{
  "num_hidden_layers": 9,
  "hidden_size": 192,
  "num_attention_heads": 3,
  "num_key_value_heads": 3,
  "head_dim": 64,
  "intermediate_size": 960,
  "vocab_size": 8192,
  "hidden_act": "tanh_gelu",
  "norm": "layernorm",
  "norm_place": "pre",
  "norm_eps": 1e-06,
  "positions": "learned",
  "qk_norm": true,
  "attn_scale": 0.137,
  "bias": "all",
  "tie_word_embeddings": true,
  "parallel_block": false,
  "init": "normal",
  "init_std_qkv": 0.0966,
  "init_std_o": 0.0228,
  "init_std_up": 0.0966,
  "init_std_down": 0.0102,
  "optimizer": "muon_variant",
  "learning_rate": 0.00638,
  "lr_mult_qkv": 0.7,
  "beta1": 0.93,
  "lr_head": 0.00622,
  "max_grad_norm": 0.5,
  "warmup_steps": 0,
  "schedule": "wsd",
  "decay_fraction": 0.386,
  "decay_shape": "linear",
  "final_lr_fraction": 0.0,
  "batch_tokens": 32768,
  "max_seq_len": 256,
  "doc_mask": false,
  "train_tokens": 165700000,
  "max_steps": 5057,
  "dataset": "wikipedia_en"
}
MLP neurons of a small language model. Each row is named by its layer, matrix (up: input weights) and neuron, and shows model dimensions 0-191. Each number is 500 + 50 x the weight over its row's rms, rounded and kept within 0 to 999. Numbers have three digits each.
After each neuron's rows, "fires on" lists the tokens most often at its 100 highest values on Wikipedia text that the model never trained on.

L4.up238:496498465453448619500489500591448455554510474561462517477513495491549502411523663576405509546468521473468543549512556471571507397565358382508464486463475476556547509612547527595450414474477470502488531498502512431469486512523479531530460528509509463508437486445518510464484506486431410409509514661543511501536400478417517457552478486533507613514511524562456440496599443464438440530440468482551470531473486440479564513472459475470513487516350473511516600480537452481514494519452523526517522514513501511486479536579523438530586514470528576505496525575533603468478470469505592534
fires on: " |", "|", ";"

L4.up252:547501506513508466479516543463476568627373464455443487559474444508507475480484460466520425584501492460487494471496623556477561490485538493541524566561482524537462471545376486573451413415398451485494498529572572469579472453510498494454598457499440445446484483468435483547536483534529340609527520517524471521517518487494503557481482554538446556360542500453416458549542393554575508583466518405521459543484529499450535594450481490523521512559575493507463586457500455573502505460482492497476477543507433446508470547473503421538527511511541524360470537490539599512506558548440548510
fires on: "ce", "der", "-", "g", "p", ";"

L2.up823:540396472404467573495463399442534496574483484572454500433466453495521530538414522499490474466594489490428416482555509468421443555462523325506549442482554491426461529473412529528544482510570519537560558468515515529558523496563514492514500506478362429547509510419471526491472549455524499533531519490586553505403524512540429492474578477506549464636465536471472463603473496540555612511523663505467474547471600470421514434500548491487524534493467496462425473484487566509470478477553435459489506433495557563539501504550435513423412503439523501463591501529472546527467550494512510565
fires on: " part", " were", "\n", " well", " participated"

L4.up87:517446498528524464514423519464519421602438523521500490569557536455526459527436432466469494502533511513545538594451501455492591621499450398483586493523483539568616566606416515546472445485443550508446571442504550460499466580488514414459543502557424475493407569495501391538440485526496518525491612531464541559526443540516455471470551531461327528393468491542455506509512415488473444473475502457526511543481483478515504520517555450566530564435520574502452518480461490531626566467606446449483533522539448517535475465448515509506598516441503589512529410494418505490505517443543511531
fires on: "==", " =", " =="

L2.up277:545558463445567442549407440526563482508472537556544455569564483457406482493506449508458536548506534452528459487530445487444500544597515547420482490481507572568567508534455467480466473444519520403525494361549498423520582443530528503406540404507491542432466509621494359476484449482602524418470439496487490533471503519474461531506559482557441452457528527517455481533520562478520559417437495535488453536404565394484532461433547434491508476567503582592432456483533518544435550526511476514505574530560469596458504485454581484560555543444511529459446527402568432445525570465550512520
fires on: "==", "===", " ==", " ===", "===="

L2.up99:478495467608489622493519480512499508431526477455556420513552538370466551522445482545511539497506475551524450505534508431470423480503534490467430493470562541496430488463434565486517468514474464475404520496541461487582578504478588521507489531499510511498553443592488493551458425392533440365508571522464491471444582443509572524476381545527464528488469484503567575435449512507533558440496515463373437528483499442486550410388506543480534528567497606527495534529594546411530397541499516508415457541540542565464480467540499431399466504499621518437531501505563444536524571462498537474
fires on: "on", " her", " Du", "ran", " date"

L2.up655:511508491578506506580541559560465502522440557463492471518472498462537412550494495496502525529456527514529588476435454485648540569434583522479512541458444434421487520385497546498552458561586484510581541558556474482578529448621507525540477451497490581475446495418527452508584430395438534358505501579431546464576642513525539469408474489524511496482426566457426567427540548458487499451464438452518523504496500495505600572465510554475472506503435461447524468515440509497440483463488527484519418450563608513463535514467503542502437567481463494539516461496462439452473423452442418484
fires on: " ", "1", "2", " in", "0", " ("

L4.up820:497533531465488470523470497511507493434514510465539552426437518533514477454547494518502486501505564447535484475461468545586593591452375574535520507505494526449476528517517482511578417536487497504427439529479460482412503554537423421446444473487370525473482490520511504506433466538518454539544487456590539639509444505499624515498557470567499521512551519534485437492423481454534618379538532459530436471480583458462557475474612562466485568438498555485486529542518475595451430459464587470540547466554556466520412450417410550547536433486551457436492438536517484512540494636497607535
fires on: "s", "M", "K", "J", "R", "N"

L4.up652:567476600496479496496576492547438471518484536568487598549544518367553500513502522585602477452430396547521547543555552454546492447405565527488432504498514550490494458525443540555479519500542603554499474531452366565514519479417488460593399584556494440509407510461503459557397520515459447414424585481539441481607482507467524479480468506472452491464468434463530489402533458534469483493480482567480568473401567496536475425490550488490588461562523485436455432462452526556549587453499502502554500544541595481502498545491519555455515448441495431581538511495479541527551512496558505423
fires on: " a", " A", "–", ":", "min", "\n"

L2.up638:523423455521534564530347457538466486503444519433533518479555541441495400495510506548499473515492538512546516461522597534524546532497430448483466528467522482430439442479463487548430549463477490556419461496530369555501484481503451463524464405526567459510451445514491569551503461553517427536502544623545402542500504519536544391590420542485462469480408516586520463510489568527525505501670531477556420417504564395492547545446527548461507506443425491540557483485467445493452517579522601504544467548560524490545468471600516527495417583466509521504466519623546555455482479520457512528
fires on: " |", ";"

L2.up572:495548554511483500569457560660497469510526492461521452439549617507529526536494462588414479446535537582512525518437494471571474535571373446426459484509558399455497467578419554450516516422459525507479463496436507467563444414573526500528564502512563417556491571459463533482402562487520416509501594514499551522504479568509489526514470469484468495532492469482526470502544496509456497518529527478498418533465502408510535567431432513498483521567524473418597501548456495431485496595458440473424477460507546527490520507541416491475472471457661550378466653537510491572515495558529489511
fires on: "|", ".", " |", " (", " Name"

L4.up632:519540478542449504590592486599520469531434478514440439539500504562469492492515564448548424485554561503449461536486527507488546557398426543505489566585546558477480489441507516560470524572411544445492475532527338487465473425526385501467522474470455456550470422573500577508538470502526471462516539516547553534563533562445538431554533491589481563508527509443472394479502451573438506452409453526414382500546449361480512533436498455440395483490478428591550490498428460477513512542497510499565480550509536496473550400569488490515528465544581554484480481498483548466509612586469481509
fires on: " ", " |", "-", ".", "0", "|"

L4.up698:472435544546509406430405465465472463516513483556543492509506498517588515451446403609495523464429656457482485453495497456573457436517455522401558517538531499470508524505534575525559494530421467517432465516508454505554494474504534616432513419546480586475454470551469408531465447537508569509491506454468472467551598485530521460522551529451441491563508552494469590501511373583516514567455513593474420464488541623491559509506533468439487533547456475516483477515512512434535510510505544544510458462502552496574424540509508459468477436438456469390526540351458493535477503460438639563
fires on: "s", "p", "ci", " there"

L4.up459:548486461534458485517542477424475446469470428477507470470460543528512469450532583561556448543410556445586499449595512498518427522528518412524472437445457540471447468510508486693564457458565502541456580525558518506486559425571527515448586502447520474427555477570497444535481430516423521491463550615543480531455534575413495462546452508488554465406526532455507510534522499557550469559449480427460491514518466573537510553453521529423467517467583557541534444429446574586523388490490483547559510502484481512414470518454501440443575478557455456521478627589561530479496486442400498516
fires on: " on", ";", ":", ".", "-"

L2.up282:439567603507527443460508508476487431484491569566420518471568584488546471563425534478585465510368477486527603440561468490500529543484528460543490535524456594502503567437488528533584522508470524482478451491445476607525539455562474483564479417536473448572587532544558412521499561434542442398472480531493540432449486514485490401503477397394568516452538481462562408549478505437496554526488511464527466413449482576455428526457411436535518502528487497483603508499454445516468479474526530484536486414551575512479478522465589548478578530522553542556413527536451422566568486476447421453
fires on: " a", ":"

L2.up650:521482599555462454533585550529486462454417466543638550476454590477472450505579481502443547496579488511575455571419412539515560577581480417600472501532478507547559439532493407539430500493466512410474529542495438515514462472573415473503547403517472464456473419466454454416602457550560487440500618466558536510567539585491498536518467537439454518493490545455431518505464454608459438506463466464510470435462463386494534448508483561455571496473503493591514568466529406503602451535524426482516498484578503493454490469421498509405478471521522509522528447488542496434481497547510558508
fires on: "\n", " |", " Apps", "|", " Votes", " Time"

L4.up430:566549534486423545518482422520413571548451507497572529415540387568517553441456536473411465374507538557547526486521528487530498547503540437441523499486522506524438521498509494445544455515552435586461478610486431513529508501496492447460451501536479524540416432435446452546437547538471452468672497502454420502528509558538467605510529503458476523532375527509491537478548498453485516526482606545482597466487508491440615427454614553504487493488521477458477486451607477504474492459506425556489540520485505509579456515574500530430556493506501517419601426451467455419480522494573574580
fires on: "\n", "n"

L2.up924:504556471509481431506501430521495369409498416587464498438557471517525474561484487452556483499488482534527495560519544483480488586460430486559525509433508488465502407390480522420467393501542591520491536484491458493518549501468464536477469598509527436489609510566540593523507499542549427364528496552528466550421481396487488488450434521440409448533502481466492474488511433558542521384527467505511496582556505577532536487494542557460539435485478429524410563473539492585450504579523480513420529370505506501461483444448616524536487530585504504594508526539459492493617505522571580509
fires on: " |", "---|---|---|---|", ";", "P", " Goals", " GF"

L2.up54:511480403528578536572466454551394450507390510490516507482455469371456529492460478487415448536535497422465470472513529574579506551444519519568518484470479514544535423462555442539473588477580587491544546507475468499509536423517422439486520435554484417486544409471545597536472488670507459415468581454444477473511547549500532511585427512502485475545404517510460407487478472622427479519548470523530547502521473440503536565441557471477414490507508478593489458447492495425584510506566553518462529570525539493473453479503599531464445558519503462588539537550509396508479500462515534432
fires on: " |", ";", "\n", " D", " "

L2.up76:509558557566449464527481552506524578492528527412532575518499534486474499494559528521467462502518498519377391497566393556544478553620517534496516531477539461558552492445405497497494441426492543510480521408550399533543521459536474437422422468618494480594493470505478477550401524580551475397538507481465497541533499560464463477425538476480455448631467505434464460472508516561421467547431501475510557534477571442543601498478490571417568528551461521580459501545471521552505503515599391506513469515506440519542541501500610471488424530567401564532488478424482477443542436476462530529
fires on: " |", "|", " /", "\n", "s", "|---|---|"

L4.up98:470462501552453493616521472525518383558542529418492480458467471518528485464433515517555570547415558482562517512438552451524554547521406504515471461408559450518466439437407539516560559537561495495491480520549456496426459471550486483570399525579543464502513482493622415515547502453523423456480431535495490495436584490541562448469487477509486552531559585533573481568571562489569505441591506463510476470428499531454599558517520527502560461434446557595485554466478608514528406578489365514445460523434553524495569504420485473522550537392475456494555448497574551516487525481443472513
fires on: "-", " p", "0", "2", "1", "3"

L4.up526:515565466584492486552527502481534487470524459446592495419509566418602449451565416490560545468362589538500586479433408550574456504536501554538469461526532462588477530439518456495432498506623584437478499417546487490472454488525514394509484468577544464498506554446527526540493498457553506552497555438476466511380498510471556423447490454501476567485534481457526488453494461481500486443484560409517523479511522500526486556555453401450522474495619480595417543527553530518450439457555438494442513499498454485593541502458438474362418543498501514482424498555591524487510567561558514557
fires on: "1", "2", "N", " of", " "

L4.up99:500440543504404503497481457459462369556590419596469533504511507564543454477507573575489461529492460538459486557483443509520463485508430500547454527427586536556565570529554520498469467510533435491447469442509463497463419521530395564535441501452501482518489529504404521499500450497382395451556509555615498495522549540523533462546441473640387545481540535557480438457497462514574466534501508483541601552584511465569588495465537453477612544506461481506505562485455491492466464498427579459517546561521484548433477502552481417527451431555536509376557414594540534503477470476495552497
fires on: "|", " |", ":", " \"", "\n"

L2.up105:475590455425433518465574511404501457599523618528424537424496507526461457441521477510511448498405558536518557394478491476479552493483570492529487445436436461559487581562583511496440498506518487481462479420469526523490486557549500535471524501487555528536463448558545470419520465506360487494464483477503476483454536503567427474528500583585466581520555547576429587536536446402500452533456387465448478482380484479515468475478556463466475577452455512484526573478520452479453449451493546413611487502503624480452550629508524386487490535497466534524494526560506470596512532529509562475
fires on: "|", "\\", " $", " whether", " |", " where"

L2.up119:486488580455517558475530437493442421546599535500523588521474570554529432481532487523458574594496497618560514422454470459451612478575520531466478517478445567430549488490512380516532501521493445516479528436465527510446539520564436506558454507447478501397505507453590488566551389499528476489500508574493444519485518425448540444495551538465506525527527587471435466521518394522657577436430456530535539478500449443508487519514522510518482461467466511427449598542524418520547469533465503515473576557490442524556451475507443564573604407441490483510449420591436547494441483559491515576
fires on: "H", "D", "M", "N", "G"

L2.up114:513455463604552498501467543498534587534524537481449515439605491467536607536482400497531496510547471523400505495515538470556524557676435520501505464411463491538561448536504462539494518595578502473495500430490462613548580481528524489507525523456452459435530389540571482587457592488479430454486474556527503501503411465478500522497475479350418487548506468486408521548492497523421433516559597464439553542515464533419451496490554489500484388473467548570403431458528484535509527494415474494431475481531483509542527527472522509515411481481417493474488533560430544415601516531513542469
fires on: " which", " However", " |", "---|---|---|---|", " only", " /"

L4.up384:511500433519531488542518504450463440485398498543439570475472501513509482511436573545503549504565438557530454511527538452584489521542622499575523482554404467464556481471528511474503546483472500574412603554417441464521483393486520531495469570439564505401545469486443470453496469499418512509442641480519573492498474542541386525601512524470457513529468573493433493481579417469478518362551613458452570503468531493496466454442581533469545484493572523498445493613501496574507494525508421532516475450515508417576469464488563414468512482525540581542553410489575425475471508550569532499
fires on: "\n", " ", " in", "|", " on"

L2.up850:458434590418496566476447477431492497596503593464466501433457479554458542462597484510455523585419492546567605443589458461537547444507469418493494451470499493477461509529569610453454526471526500510440484469538596481463459484569488477468456447457554484598451499540456446456532502529470497436482438550428522494442493514506460557539525541538458483470463544557432475491436455499491512534455472541457483577509473459500509465509471443655561561507380556469563599500538445404425408481501540517515481621482538463418555569534551439433455574546528476470558514548549469525437528565444473565
fires on: " |", "|"